config.yaml
n_layer: 9
vocab_size: 6318
norm_place: "pre"
positions: "learned"
tie_embeddings: true
parallel_block: false
lr: 0.00167
beta1: 0.95
seq_len: 384
dataset: "wikipedia_en"
MLP neurons of a small language model. Each row is named by its layer, matrix (up: input weights) and neuron, and shows model dimensions 112-175. Each number is 128 + 32 x the weight over its row's rms, rounded and kept within 0 to 255.
After each neuron's rows, "fires on" lists the tokens most often at its 100 highest values on Wikipedia text that the model never trained on.

L3.up601 [134 173  94  66 122 118 154 184  81 163 133 147 105 126 158  81 162 230 116 105 153  93 147 147 116 138 121 106 136 115 138 104 117 148 110 172 117 142 184 128 144 135 145 171 131 145 124 118 122 183 119 111 101  79 127 113 150   0 118  48 105 102 102 115]
fires on: " would", " can", " to", " could", " will", " may"

L3.up742 [167  89 121 131 120 180 116 114 136 128 102  82 135  78 132 150 104 186 100  58 141  78 149 196 124 123 137 125  84 144 115 159 185 199 123 109 152 121 121 213 111  87 155 158 107  95 145 140 137 155  99 109 111  78 111  99 166 144 112 158 129 165 122 156]
fires on: ".", " |", " and", ":", " that", ";"

L4.up509 [112  58 144  94 159 111 111  93  76 126  96 184 187 113  97 159 184 119 103 135 132 121 144 156  93 120  92 140 158 121 130 176 120 108  99 128  52  95 144  88  79 142 113  97  94 157 134 162 133 114 104  91  87 113 127  73 141 152 119 110  83 149 178 170]
fires on: " the", " and", " his", " for", " a"

L3.up695 [132 167  76  98 184 139 119 153  98  90 120 134  99  83  86 165 141 115 125 185  94 158 113 112 156 126 138 106 118  79 104  92 120 151 160 135 122 140 216 111 123 108 129 137 114 181  90  76 105 102 123  93 117 140  93 144  72 148 126 144 114 146 151 110]
fires on: "."

L3.up226 [114 165 128 172 166 102 128 162 182 133  73 163 130 159 105 146 121 162 123 177 110  86 143 156 152 167 154 107 131 135 114 132 142 121 192 150 121 185 120 179 124 124 115  97 113 142 144 119  70 115 108 146 129  71  87 130  82 149 182  88 218  81 124 128]
fires on: " the", " its", "'s", " it"

L3.up293 [175 109 148 136  58 134 134 151 107 167 125  68  80 128 139 129 173 148 173 110 140  32 157 145 109 103 141 119 170 154 111 153 130 116 104 111 157  65 110 127 126 118 141  84 117 103 132  96 155 109 138 126 141 146 126  89 141 145  78 123 122 141 144  94]
fires on: " and", " or", " of", " &", ";", " by"

L4.up121 [136  80  81  98 203  67 167 133 101 156 154 104  59 120 164 140 108 107 126  78 154  84 164 104 139 149 151  73 134 103 119 134  98 170  87 131 151 132 163 157 131 139 120  69 123 119 102 121  85 127 139 183  96 178 126 113 156 135 141  81 109 118 135 132]
fires on: " with", " due", " by", " well", " to", " the"

L4.up374 [157 100 130  90  81 161  77  89 116 147 146 101 126 121 134 118  86 107 113 100 123 156 108 111 100 104 148  97 188 132 142 181 167 153 123 169 168 164 103 157  79  96 162 185 146 121 165  72 156 163 108 184 108 145 136 120 153 142 166 131  81 139  88 138]
fires on: "le", "re", "ou", "r"

L4.up695 [146 238 143 125 156 122 156 115 135 143 110 136  99 130 100  80 170 114 163 114  86 129  81 142  79 125 165  70  85 102 125 107 181  83 149 164 125 205 118 116 114 153 153 156 114 167 133  95 145 151  72 117 139 167 101 165 183 151 189 117 117 100 105 110]
fires on: " he", " she", ":", "-"

L4.up596 [161 154 136 141 176 127 138 115 148 128  77  90 100 132 150 149 146  88 127 183 198 143 205 195 107 153 128  78 163 119 145 129 125  85 114  79  88 126 165  53 115  92 198 145 142 237 115 180 104 125  83 133 132 159 134 173  64 152  94 117 112 123 106 107]
fires on: "th", "nd", "the", "rd", " of"

L3.up496 [177 100 145  97 171  59 214 174 126 136 114 183 164 103 143 154 163 106 125  76  68 144 138 126 151 121 148  76 172 102 137 170 147 121 153 105 133 179 129 117 121 128 181 159  86 159 130  77 121 126 136 145 126 161 112 129  96 150 138  66  70 118 108 130]
fires on: ".\n\n", ".\"\n\n"

L4.up699 [ 98 161 128 139 125 116  99 153  72 100 133 114 127  92  85  99 117 171 171 119 107  90  77 196 127 124 134 175 122 151 151 119 135 109 124 107 116  93  61 150 180 154 174 158 113  84  97 131 114 109  77  97 105 104 109 164 173 129 118 147 135  93 100 117]
fires on: ",", " |"

L3.up351 [116 128 147 141 118 178 200 150 141  96 102 124 187 128  68 127 139  98 133 143 169 129 154 126  99 138  95 133 115 151 114 110 148 128 158  64 131  95  19 123 116 154 108  99 143  84 133 156 147 115 139 126 167 140 125 184  77 112 120 124 219  88 130  98]
fires on: " of", "ic", "C", ":", "c", " most"

L3.up325 [ 65 160 117 107 127 102  62 113 149 145 115 162 166 157 103 134 135 134 143  98 150 115  79 144  81 100 174 121 114 161 137 160 120 125  95 111  88  61  71 128  57 123 157 182 106 173 171 169 160 207 107 130 126 109 139 110 156 129 192 109 101 117 136 122]
fires on: " T", "T", " t", " Back", " for", " at"

L3.up17 [146 122 153 130 131 130 192  93 180 156 117 143 116  36 127 128 171 117  70 190 135 135 112 122 121 128 129 163  74 151 123 139 163 119  98 106 110 161 113  94 127 123 142 157 135 201 161 135 145 165 142 106 102 138 167  91  45 150 130 100 139 161  98  73]
fires on: " ", "."

L3.up39 [124 146 129 146 123 104 195  74 125 131  76 120 121 113 116 137  94 152 130 170  84 159 135 111 151 153 200 123 177 127  70 138 119 126 115 114 110  94 160  97 138 149 169 166 103 131 166 175 173 103 162 141 149 181 113  42 131 142 176 113 152 125  61 164]
fires on: " October", " with", " November", " August", " January"

L4.up662 [134 120 124  69 130 140 148  76 103  66 114 156 119 104 130 170  82 151  92  85 106 193 158 109 126 185 192 106 140 148 151 141  75 122 128  97 177 134 151 136 142  79 126  98 122 158 135 100 141 106 141 199  98 145 144 185 162 170 101 141  76 173 122 116]
fires on: " ", " June", " March"

L3.up297 [164 129 122 123 187 108 140 137 107 138 176 191 141  36 111 208 130 168 129 140  94 120 142 130 139  88 106 157 144  79 152  86  99 103 135 123 180 138 115 120 104 124 167 196 158  62  76 136 134 185 152  96  80 171 123 118  99 116 159  96 131 162 170 126]
fires on: " r", " t", "or", ",", "ir"

L3.up729 [139 138  85 185  94 122 106  61 126 131 122 146 132 136 130 220 147 113 186 140  85 148 122 130 148  73  97 151 153 176 128 128 115 101 114 126 134  53 125 155 101  99 126 151 171 115 173 160 127 143  89 135 194 150 115 140 208 115  61 133 133 167 113  72]
fires on: " |", ";", " G", " Votes", "G"

L4.up316 [164 131 121 131 190 131 184  95  93 133  76 147 124 113 129 154  99 157 175 148 119 137 135 155 146 151 145 181 150  84 147 120 107  97 176 166 152 101  83 137 150  95 103 108 193 113  96 166 117 154 147 208 124  92 109  70 142  84 143 134 159  58 119 132]
fires on: " be", " at", " to", " the", " as", ":"

L3.up61 [110 160 110 127 179 103 122 127 118 119 134 136 120 154  64  91  64 107 146 189 125 152 135  87 147 164 138 162 131  89 125 147 100 106 127 115 144 143 130 117 100 140 152  90 163  87 103 133 173 185 100  98  97 162 117 130  97 202 124 120 200 127 114 146]
fires on: " the", " a", " made", " as", " became", " taken"

L4.up54 [109 124 180 112 132 127 156 114 148 160  84  83 110  65 136 100 202 167 136 128  65 131  92 147 187 138 137 143 157 122 130 179 153 136  74 168 124 179 125 103 226  96 139  99 132 160 166 107 149 153 177 159 153 181 141 128  79 139 100 144 100 139  93  95]
fires on: " |", ".", " ", "4"

L3.up501 [103 126 132  73 122 148 112  91 126  99 123 103 185 101 140 177 167 111 109 165 192  99 112 126 172 164  90 139  85 122 118  98 188 156 117  64 113  74  93 161  82  86 145  93  80 143 178 142 175 129  55 128  90 149 179 144 127 160 144 140 116 110 140 129]
fires on: " a", " this", " one", " an", " the", "ing"

L3.up420 [169  84 146  96 155 151 138  51  79 165 145 137 171  81  77 168 156 119 124  89  67  99 141 156  98 104  63 112 171 107 143 128  70 151  97 151  70  67  99 129 123 124 126  94 128 126 152 142 133 110  89 116  95 112 104  84 131 179  86  94 116 101 194 162]
fires on: " of", " and", ",", " the", " which", " that"

L4.up745 [102 118 165  87 115 156 137 127  62 135 106 103 165 178 137 139 136 142  81 138  93 198 188 102  89 139 202 117 102 150 135 135  77 106 123 125 109 138 108 164 149  67 109 159 162 117  69 110 134 138 144 123 128 136 129 126 117 153 123 174  88 178  72 150]
fires on: ":", "ul", "le", " ", "°", "us"

L3.up619 [131 138 127 131 126  46 141  58 104 168 133 169 127 163 141 113 174 129 194 119  43 136  98 104  69 119 150 122 179 123 104 160  78 143  64 126  99 131 127 121 155 145 149 139 175  96 114  88 139 111 149 138  73 144 142 115  90 161 142 151 113 161 147  74]
fires on: " (", " is", "um", " was"

L4.up349 [144 108 132 116 163 120 130 126  91 128 145 139 141 117  77 151 116 152 150 135 158 133  50 153 130 127 206 243 133 112  97 136 129 149  95 134 177 182 144  93 123 150 155 120 123 108 140 108  42  90 131 136  96 155 139 125 140 215 121 204 142 154 188 101]
fires on: " ", "21", ","

L3.up586 [147 168 150  76  94 139 126 109 153 150  91 155  97 115  74 202 170  75 147 104 111 146 126 137 117 100 136 154  80 105  75 143 176 144 114 104  92  74 132  96 108 204  88 223  89 133 171 156 164 137 137 113 144 123 155  92 148 194 134 161 123 136 187 103]
fires on: "re", "om", " and", " /", "v", "/"

L3.up714 [ 75 161 137 139 166 111 187  76  92 112 105 134 187 116 147 111 114 118 148 184  86  90 123 106  93  79 136 100  97 157  82 201 118 132 141 102 114 121 167 178  97 206  99 155 141 121 113 124  96  89 146 180 152 210 163  95  99 155 120  66 140  85 136 171]
fires on: " of", " l", " in", " major", " /", " Other"

L3.up520 [138 156 136 130 203 141 139 181 113 125 139 146 100 116 189 141 124 142 128 134 164 126 139 131 115 149 143 112 112 142  66 197 106 139 172 137 138  75 110 145  97 163 181 153  65 159 204 162 184 183 145 119 124 152 150  62 189 146 184 156 115 165 118 110]
fires on: " at", "t", " T"

L3.up374 [148 163 179 127 235 134  96 110  94 159  54 100  99 122 114 175  91 136 181 122 115 112 132 143  65 178 164 149  72 118 168 131 140 114 111 139 139 161  73 135 102 101 183 123 109 136 143  55 123 157 120 115 107  90 152 113 141 140 150 188 124 181  91 154]
fires on: " and", " or", ":", ","

L3.up663 [119 129 196 164 113 148 198 123 127 128  99 102 123 140 167 137 123 160 113 116 104  75 106 144 123  81 174 129 127 144  92 112 102  87 134 182 130 130  86 119  66 103 158 141 146  67 130 150 161 146  68 132  87 141 150  94 108 124 115  97 121 179 201 167]
fires on: " in", " of", " from", " –"

L4.up182 [166 110 100 121 131  86 183 147 148 111 144 184 156  96 153  82 142 121 128 112  94 118 128  64 194 124  93 176 102 161 109 111 133 108 145  93 163 130  84 132 130 129  93 126  86 143 148  95 140 154 148 145 117 104 183  94 101  93 145  93 155 132 123 123]
fires on: " ", " |\n\n", " |", " in", ":", "ed"

L4.up209 [158 120 134 108 155 119 127 153 145 109 111 115 139  85  62  75 178 142 106 137 102 121 138 117 117  95 150  87 179 109 141 158 111 131 140 126  91 107 126 139 132  76 172 174 151 205 110 148 123 124  89 107 112 171 107  50 172  68 125 142  76 119 120 117]
fires on: " of", ":", " La", "a", " la", " del"

L4.up178 [164 118  98 107 104 149 159 126 118 132 119 156 162 126 119  78  59 150 122 135 153  53 104  79 176 142 125 157 117  31 159 180 175 135  85 103  81 165 169  89  63 109 131 162 109 139 167 100 145 198 111 142 138 150  87 124 150 167 165 159 142  86 117 126]
fires on: " B", " ", " Bl", " Fl", " Bir", " South"

L4.up143 [138 132  73 150 145 118 159 154  84 110 115 105 129 143 169 145 126 166 180 135 100  26  95 124 152  71 113 116  98 133 156 133 132 107 112 163 116  88  93 150 122 176 172 182 154 152 109 119  81 155  74 103 108 152 147 100  81 172 151 151  47 106 124 197]
fires on: " at", " in", " of", " the", "ro"

L4.up732 [113 135 134 103 180  94 128 156  90 116 101 112 116 167 101  78 126 157 150 145 124 153 209 109 130 189 180 198 194  52  86 116 103 108 169  49 136 125 141 164 146 148 121  76 143 169 100 138 151 172 158 103 146 160 159 137 153 121 116 170 133  79 116 126]
fires on: " the", " to", " by", "c", " his", " of"

L4.up472 [203  87 158 124 189 104 165 118 103 151  89 171 160 164 145 149 129  71 189 105 188 120 182 146 108 142 113 140 124 101 153 153 118 200 107  99 159 137 182 173 141 141 137 122  72 185 155 156 169  87 169 142  96 144 179 117 217 145 131 115  88  79 168  98]
fires on: " not", " the", " r", " th", "l"

L4.up234 [102 139 158 119 171 186 170  89 108 154 142 155 161 131 160 108 156  94 163 198 141 123 125 138 118 211 124 128 132 120 121 140 130 148 134 143 112  87 104 144  63  71 138  94 179 143  93 114  80 152 134 147 108 115 103 100 107 148 141 169 168 143 125 117]
fires on: ":", "le", " of", " to", "ose", "ra"

L3.up526 [113  63 119 111 140 127 145  96 128 112  96 185 132  87  94 186 124 160 145 140  85  96 172 164 163 127 190 141 149 149 208 116 119 167 125 126 109 125 132  62 106 119 109 198 167 151  90 124 132 117 110 113 145 113 114 107 184 110 117 103 147 175 141 106]
fires on: " in", " the", ",", " to", " ", "ow"

L4.up307 [121 123 149 131 138 123 209 128 144  97 123 177 143  99 140 113 100  34 153  99 185 128 168 103 147 127 105 154 138  83 140 177  88 156 115 120 184 129 188 120 110 144 168 164 110 111  89 129 143  51 130 165 157 126 128 120 105  46 138 111 156 115  97  73]
fires on: "I", " b", " we", " g", " to", "'"

L4.up530 [141 165 106 145 152 159 145 188 145  88 151 175 116 101 142 160  63 131 109 155  69 102 111 145 134 129 122 128 128 111 192 126  54 180 171 112 104 148  91 139  86 143 209 119 200 117  31  93 165  90  40 107 124 121  71  86 130  97  76  69 125 118 175  97]
fires on: ",", " in", " to", " San", " Vi"

L3.up574 [107 138 111 123 107  98  51 100 127  77 156 156 166 146 131  73 115 132 127 126 128 103 133 159  93 153 113 115 135  99  94 179 160 135 125 117 143 135 151 110 109 119 145 125 153 149 131 133 156 208  80 136  87 131  98  96  71 167 138 145 116 142 110 139]
fires on: " the", " |", " The"

L3.up575 [170  87 120 107 140 123 102 139  69 135 132 114 123 196 143  71 178 116 130  58  76 210 173 158 106 136 208 125  60 125 117 116 117 102 114 129 108 126 127 204 103 162 153 129 147  88 107  88  95 171 128 162  86 144 173 102  99 140 139  96 131 125 138 142]
fires on: "el", "or", "er", "ul", "le", "ant"

L3.up244 [137 146 141 144 116 156 122 101  65 133 144  99 152 116 173  78  83 133 166 175 144 149 132 108 114 116 166 185 103 189 114  87  99 156  78 158 142  93 188  73 173 157 156 127  88 130 116  99  98 113 176 121 124 137 213  76 123 143 133 109 100 136 129  70]
fires on: "-", " \"", "\"", " |", " ", ":"

L4.up93 [105 124 186 135  98 125  94 126  98 163 116 134 155 169  93 149 164 147 143 111 156 108 122  93  58 102  80 123 106 122 139 117  84 135  82 100 139 112 104 149 165  98 170 154  85 167 114 121 127 141 111 221 117 182 120  64  93 113 155 104 145 154 138 144]
fires on: " =\n\n", "op", " (", " is", "\n\n"

L3.up612 [195 100 147 107 132 115 109 136  98 147 119 115 116  58  79 137 176 114 147 165 107 112 147 155 205  64 119 130 163 167  98 120 114 114  91  58 145 131 156  76 117 106 166 147 117 153 112 127 128 146 125 125 123 211  70  50 159 132 113 187 132 117 142 132]
fires on: " of", " =\n\n", " |\n"

L4.up449 [204  98 133  95 175  52 149 161  80 153 118 154 114 119 152 122 156 169 159 104 126 110 201 124 194  99 189 157 138 177 160 149 132 121 144 107 118  88 138 152  80 127 123 130 120 164 126 111 143 156 155 138 146 143 161 145 164  58 127  73  96 137 111 150]
fires on: ".\n\n", ".\"\n\n", "\".\n\n", " |\n\n"

L3.up14 [170  89 176 127 120 139 180 112 129 115 103 100 150  42 134 153 149 111 181 172 202 119 136 158 166 163 105 143 150 116 128  94  89 145 143 129 136 129 111 174 101 109 129 154 105 210 118 157 105 149  78 170 134 178  83 152 121 167 185 130 161 156 133 100]
fires on: ":", " |", " while", " of", "the"

L3.up146 [112 159  95  68 161 144 133 126 139 124  94 131 104  75 118 117  93 112 144 117 104 125 142  85 199 132 141 100 133  76 121 126 154 132 103 147 106 115 176 144  97 135 143 108 127 102 125 145 117 106 150 150 125  79 177 159 113 129 141 137 126 125 152 131]
fires on: " of", "ers", ":", "m", "es"

L4.up147 [ 74 108 110 124 159  94 197  93 109 125 119 126 138  97 129 213 137  77 116 152 117 135  87 153 163 134 119 202 159 131 111  70 173 170  90 172 123 102 101  87 114 102 116 157 167 107  79 131  97 128 124 148  99 114 158 131 156 161 171 156 143 124 142 136]
fires on: " the", "On", ",", " On", "In"

L3.up689 [ 50 156 168  57 209  71 123  97 127  72 154 153 115 192  48 102 136 163 157 116 127 113 139  59  99 110  98 137 140 173 121 168 127 166  91  73  68 119 151 157 128  87 132 143 154 124 135  98 150 134 179 124 135 155  96  79 150 129 115 164 134 142 126 150]
fires on: " In", " (", "\n\n", " The", " It", " A"

L3.up335 [135  89 173  98 100 169 152 103 167 104  92 135 174  58  85 144 155 107 138  83 140 132 107 169  73 140 153 149 106 127 137  62  82  46 169 124 141 110 154 138 181 103 116 135 106 137 133 134 131 146  80 151  86 106  94 128 124 116 105 124 158 177 141 145]
fires on: " |", " for", "op", " after"

L4.up762 [109  52 183 133 102 105 130  97 157 129 128 164 110 131  86 121  83 148 103  81  86  52 136 123 125 151 179 139 155 125 151 147 123 100 153  74 130 138 141  81 124 137 121 134 107 133 115 100 164 150 131 180  66 134 136 113 125 106 103 147 139 112 107 133]
fires on: " ", " S"

L4.up277 [171  89 112  91 118 103 117 180 118  80 119  62 121  83 148 157  78 122 129 133 127  74 109  89 110 159 146 129 143 125 122 132 117  87 152 132 108 159 131 159 142 195 106 100 101 118 146 115 132 118 121 104 184 135 172 170 120 128 139 118 108 154 150  78]
fires on: " end", " points", "201", "0", "at", "6"

L3.up562 [139 135 102 153 178  94 188 133  57  99 104 127  87  82 136 190 150  87 173 127 114 107 101 115  75 127 115 114 135  66 114  80 119  84 121 116 120 143 196 131 159 159 117 112 103  98 105 194  74 106  42  84 125 163 106 144 107 101 127 116  86 129 120 126]
fires on: ".", ",", " season", "90"

L3.up67 [ 75 110 101  84 183 118  82 168 103  96 136 148  89  72  56 184 157 127 122 159  83  85 135 134 151 100 130 108  90 141 114 161 114 159 126 199 112 114 128 137 119 171  77 127 113 128 139 157 123 151 124 116 136 121  63 170 154 124  81 132 112 156 113  52]
fires on: " |", " and", " or", ";", "."

L4.up276 [ 81 142  83 129 138 148  79 117 125 164  81 147  82 156 108 139  85 134  59 129 112 167 187 109 156 166 168 100  66 145  98 124 131 169 116  90 142  85 154 137 131 133 176 144 127 119  83 139  84  94 151 134 227 166 120 147 138 112 148 123 155 150 100 160]
fires on: ",", ".", " of", " the", " and"

L3.up232 [117 132 201 109 201 107 143 173 116 122 128 134 122 136 163 134 129 149 135 174 170 127 124 110 132 132 103 139 136 100 108 107 140 103  76  33 143 129 163 150 138 107 126 128 187 187 149 116 174 159 140 122 149 170 137 137  99 226 173 141 181 124 128 105]
fires on: " of", " Th", " The", " the", "ow"

L3.up708 [150  75 106 129 132 136 142 195  72 138  86 232 126 136 100 123 149 106 116 126 120 106  84 136 144 158 120 104 120 179 105 133 186 111  94 106 144 140 100 125 150 164 115 118 119 124 107 149 120 166 130 117 157 159  89 146 178 102 126 150 152  82 129  72]
fires on: " of", ":", " a", " Ag"

L4.up198 [161 127 173 140 145 134  67  95 117  97  52 111 105 131 108 120  95 113  82 178 117  74 132 132 174 134 177 133  89 191 150  98 142 114 168 115 161 133  98 133 129 139 154 121  36 124 136 176 124 139 112  92 172  96 142 145  84 144 101  61 148 112  79 179]
fires on: " a", "ic", "'s", " his", "ical", " the"

L4.up645 [132  45 126 157  96 115 102 175 144 106 158 101  73 116 133 122 114 154 101 124 101 137 140 138  81 132 152  94 152 206 144 198  82 110 155 178  63  80  91 194 100 157 101 147 144 147 136  75  75 143  85 104  86 181  93 163 143 167 142  94 109 132 130  95]
fires on: " |\n", "v", " —", " |", " Comm", "ev"

L4.up22 [105 166 220 172 123 135 157 154 120 111 183 152  61  86 122  90 160 174 134  89  89 156  92 149 163 132  68 115 132 135 122 115  99  60 124 126 122 184 107 122 155 119  86 154 116  73 108 152 141 129  86 129 108 139 134 178 171 110 132 109 149 195  86 132]
fires on: " who", " he", " that", " they", " which", " she"

L3.up248 [135 127  97 125 157 128 128 129 116 109 139 122 139 187 114 142 159 136 160  72  69 121 150 108 175 160 145 158 130 100 151 180 134 139  80 109 132  79  72 192 126 145 157  94 140  33 131 110 145 182  78 189 196 114 155 118 159 161 102 102 106 128  87 156]
fires on: ";", " |", " and", " following", " with"

L4.up335 [128 116 145 126 194 120 165 150 124 130 143 154 159 158 161 161 187  90 147 118 105 136 173 128 166  82 125  70 163 109 114 144  94 204 129 166 121 112 130 174  74 172  80 151 150 172 161 149 162 114 111 165 125 142 139  89 175 164 183 128 125 137 110 179]
fires on: ".\n\n", " to", " via"

L4.up669 [ 91 127 175  66 156 129 119 113 113  97 140 181  54 144 110  56 153 187  79 156 144 122 158 214 137 161 169 124  83  76 129 190 133  68 144 102 187 159 105 162 154 170 149 122 144 166 135 132 137 139 134 149 133 172 133 139  56 170 150 110 164 145 122 119]
fires on: " also", " not", " he", " the", " He", " and"

L3.up605 [115 155 122  84 123 135 107 137 126 181  61 140 123  92  86 160 152 133 143 124  75  94 143 166 146 158 167 104 107 169 149 175 133 131 112 149 143 104  99 130 169 165 126 146 124 113 133  95 203 108 138 119 110 144 108 153 162 117  80 109 161 127 158 131]
fires on: " |", " and", " &"

L4.up761 [144 174 134 158 146 124 139  86 115 150  94 111 102  69 138 143  98 141 191  69 149  91 107 106 108 126  89 173  73 160 126  91 148 107 139  76 162 132 127 157 125 120 137  98  98 152 128 137 163 166 118 154 118 119 168 118 176 142 160 104 191  47 129 110]
fires on: "|", ",", "-", " ", "0", "6"

L4.up579 [170 121 137 156 147 144 124  83  95  76 183  75 106 133 110 102 102 125 103  86 130  71 134  74 101 130 131 122 156 182  51 126 120  98 123  73 119  80 138 133 116 134 184 138 124 136 100 125 161 172 160 115 157 109 147  85 194  99 209 126 137 109 142 117]
fires on: " ", " as", ",", "an", " for", "|"

L3.up537 [158 151 107 141 133 112 175 109  74 123 147 164 148 128 178 134 112  80  84 116 155  51 151  88 145 130 111 155 145 174 132 113 123 143 153 182 105 211 193 111 158 131  78 145 108 138 122 101 140 128 112 164  90  94 104 100 160  81 168 105  66 169 130  78]
fires on: " to", " b", "ad", "l"

L3.up632 [ 93 124 168 160 141 136 134  87 131  98 125 189  98 130 172  95 152 158  95 113  97  74 137 123 134  73  76 165 181 115  51 118  80 110 102 127  72 173 129 137 163  95 158  74 129 192 145  71 104 145  96 160 128 185 113 102  90 116 176 147 151 172 126 212]
fires on: " of", "m", " is", " (", " Tod"

L3.up655 [194 100 137 114 123 162 143 230 139 117 130 155 136 119  87  94 145 177 138 122 111 173  78 165 130  93 160 110 137  84 138 160  94 158 127 127 101 132 142 102 139 124 154 110 204 102  82 148  83 133 186 121 146 107  87  79 145  73 175 152 121 145  63  98]
fires on: " to", " would", " may", "ens"

L4.up5 [115  68  58 109 105 126 178 163 115 177 127 116 144  66  98  54 111 168 161 123 145 109 178 106 106 200 134 122 148 145 119 165 145 124  86  71  71 103 125 179 121 110 126 127 129 162 134  86 131 101  96 102 146 161 126 122  86 183 172  90 152 134 173  79]
fires on: " |", " ", " −", " —", "4"

L3.up623 [175 170 137 105 141 118 144  82  90 114  80 141  87  76 160 124 141 125 177  96 127  85 128 164 113 147 134  87 148 174 128 126  74 102  98  58 114 143 157 166 121 112 184 114 134 149 135 130 150 100 158 126  90 104 152 153 140 182 122 159 117 170 192  97]
fires on: " by", " (", " medal"

L4.up616 [ 96 137  92 129 118 146  89 107 135 127  66 110 146  79 142 118  95  43  81 109 168 156 240 119 150 141 119 142 137 107 135  89 148 172  87 127 137 128 106  79  36 118 210 167 122 128 112 183 161 157  75 120 133 112 137  62 132  99 144 102 143 123 136 137]
fires on: " of", " the", " For", " "

L4.up159 [147 145  94 152 136 151 139 155 135  89 130  82 104 146  94 151  86 115  59 154  94 144 151 135 219 160 198 101 159 133 159  89  54 108 177 159  48 146  85 122 145 109 137 135 171 135 113 146 146 174 109 102  97 137 149 118 132 152 141  54 104 171 133 140]
fires on: ":", " for", "ok", "ed"

L4.up218 [ 68 126 146 123  48 121 163  70 171 129 116 103 128 124  71 185 140  96 110 140  82 197 110 114 153 104 102 148 106 134 125 162 165   6 145 102 123 141 116 122 109 110 132 106 175 139 108 120 132  77  75  96 109 126 159 128 111 121 102 126 123 142 113  62]
fires on: " ", ".", "im", " /", "c", " in"

L3.up5 [137 157 143  96 180 121 127 137 151  72 182 106  73  74 133 162 184 146 137 117 119 106 103 163 170 167 104  90  97 126  92 156 100 122 148  85 122 172 147 112 142 108 169 116 179 215  95 104 118 119 139 137 125 172  80 136  70  91 133 147 103 174  99 139]
fires on: ".", " =\n\n"

L3.up278 [113 172 131 140 177 141 169 157 132 161 160 127 107 123 111 107 124 154 147 113 113 216  95  84 137 137 162 131 115 101 145 126 137  90  88 169  72 139 124 128 144 123 156 171 109 121 150  76 115 101  80  83 163 148 131 100 102 149 172 139 110 163 116 204]
fires on: " which", " that", " who", "it", "ok"

L3.up752 [115 136 114 123 121 119 139 115 164 113  69 118 139 166 127 137 111 111 147 175 135 152 179 113 116 122 153 146 165 119 146 143 188 151 165  84  95 117 205  84  97 140 202  78 128 128 155 185  90  83 167 194 151 158 173 166 105 143 129 130 112  81 148 182]
fires on: " of", "arm", "ber"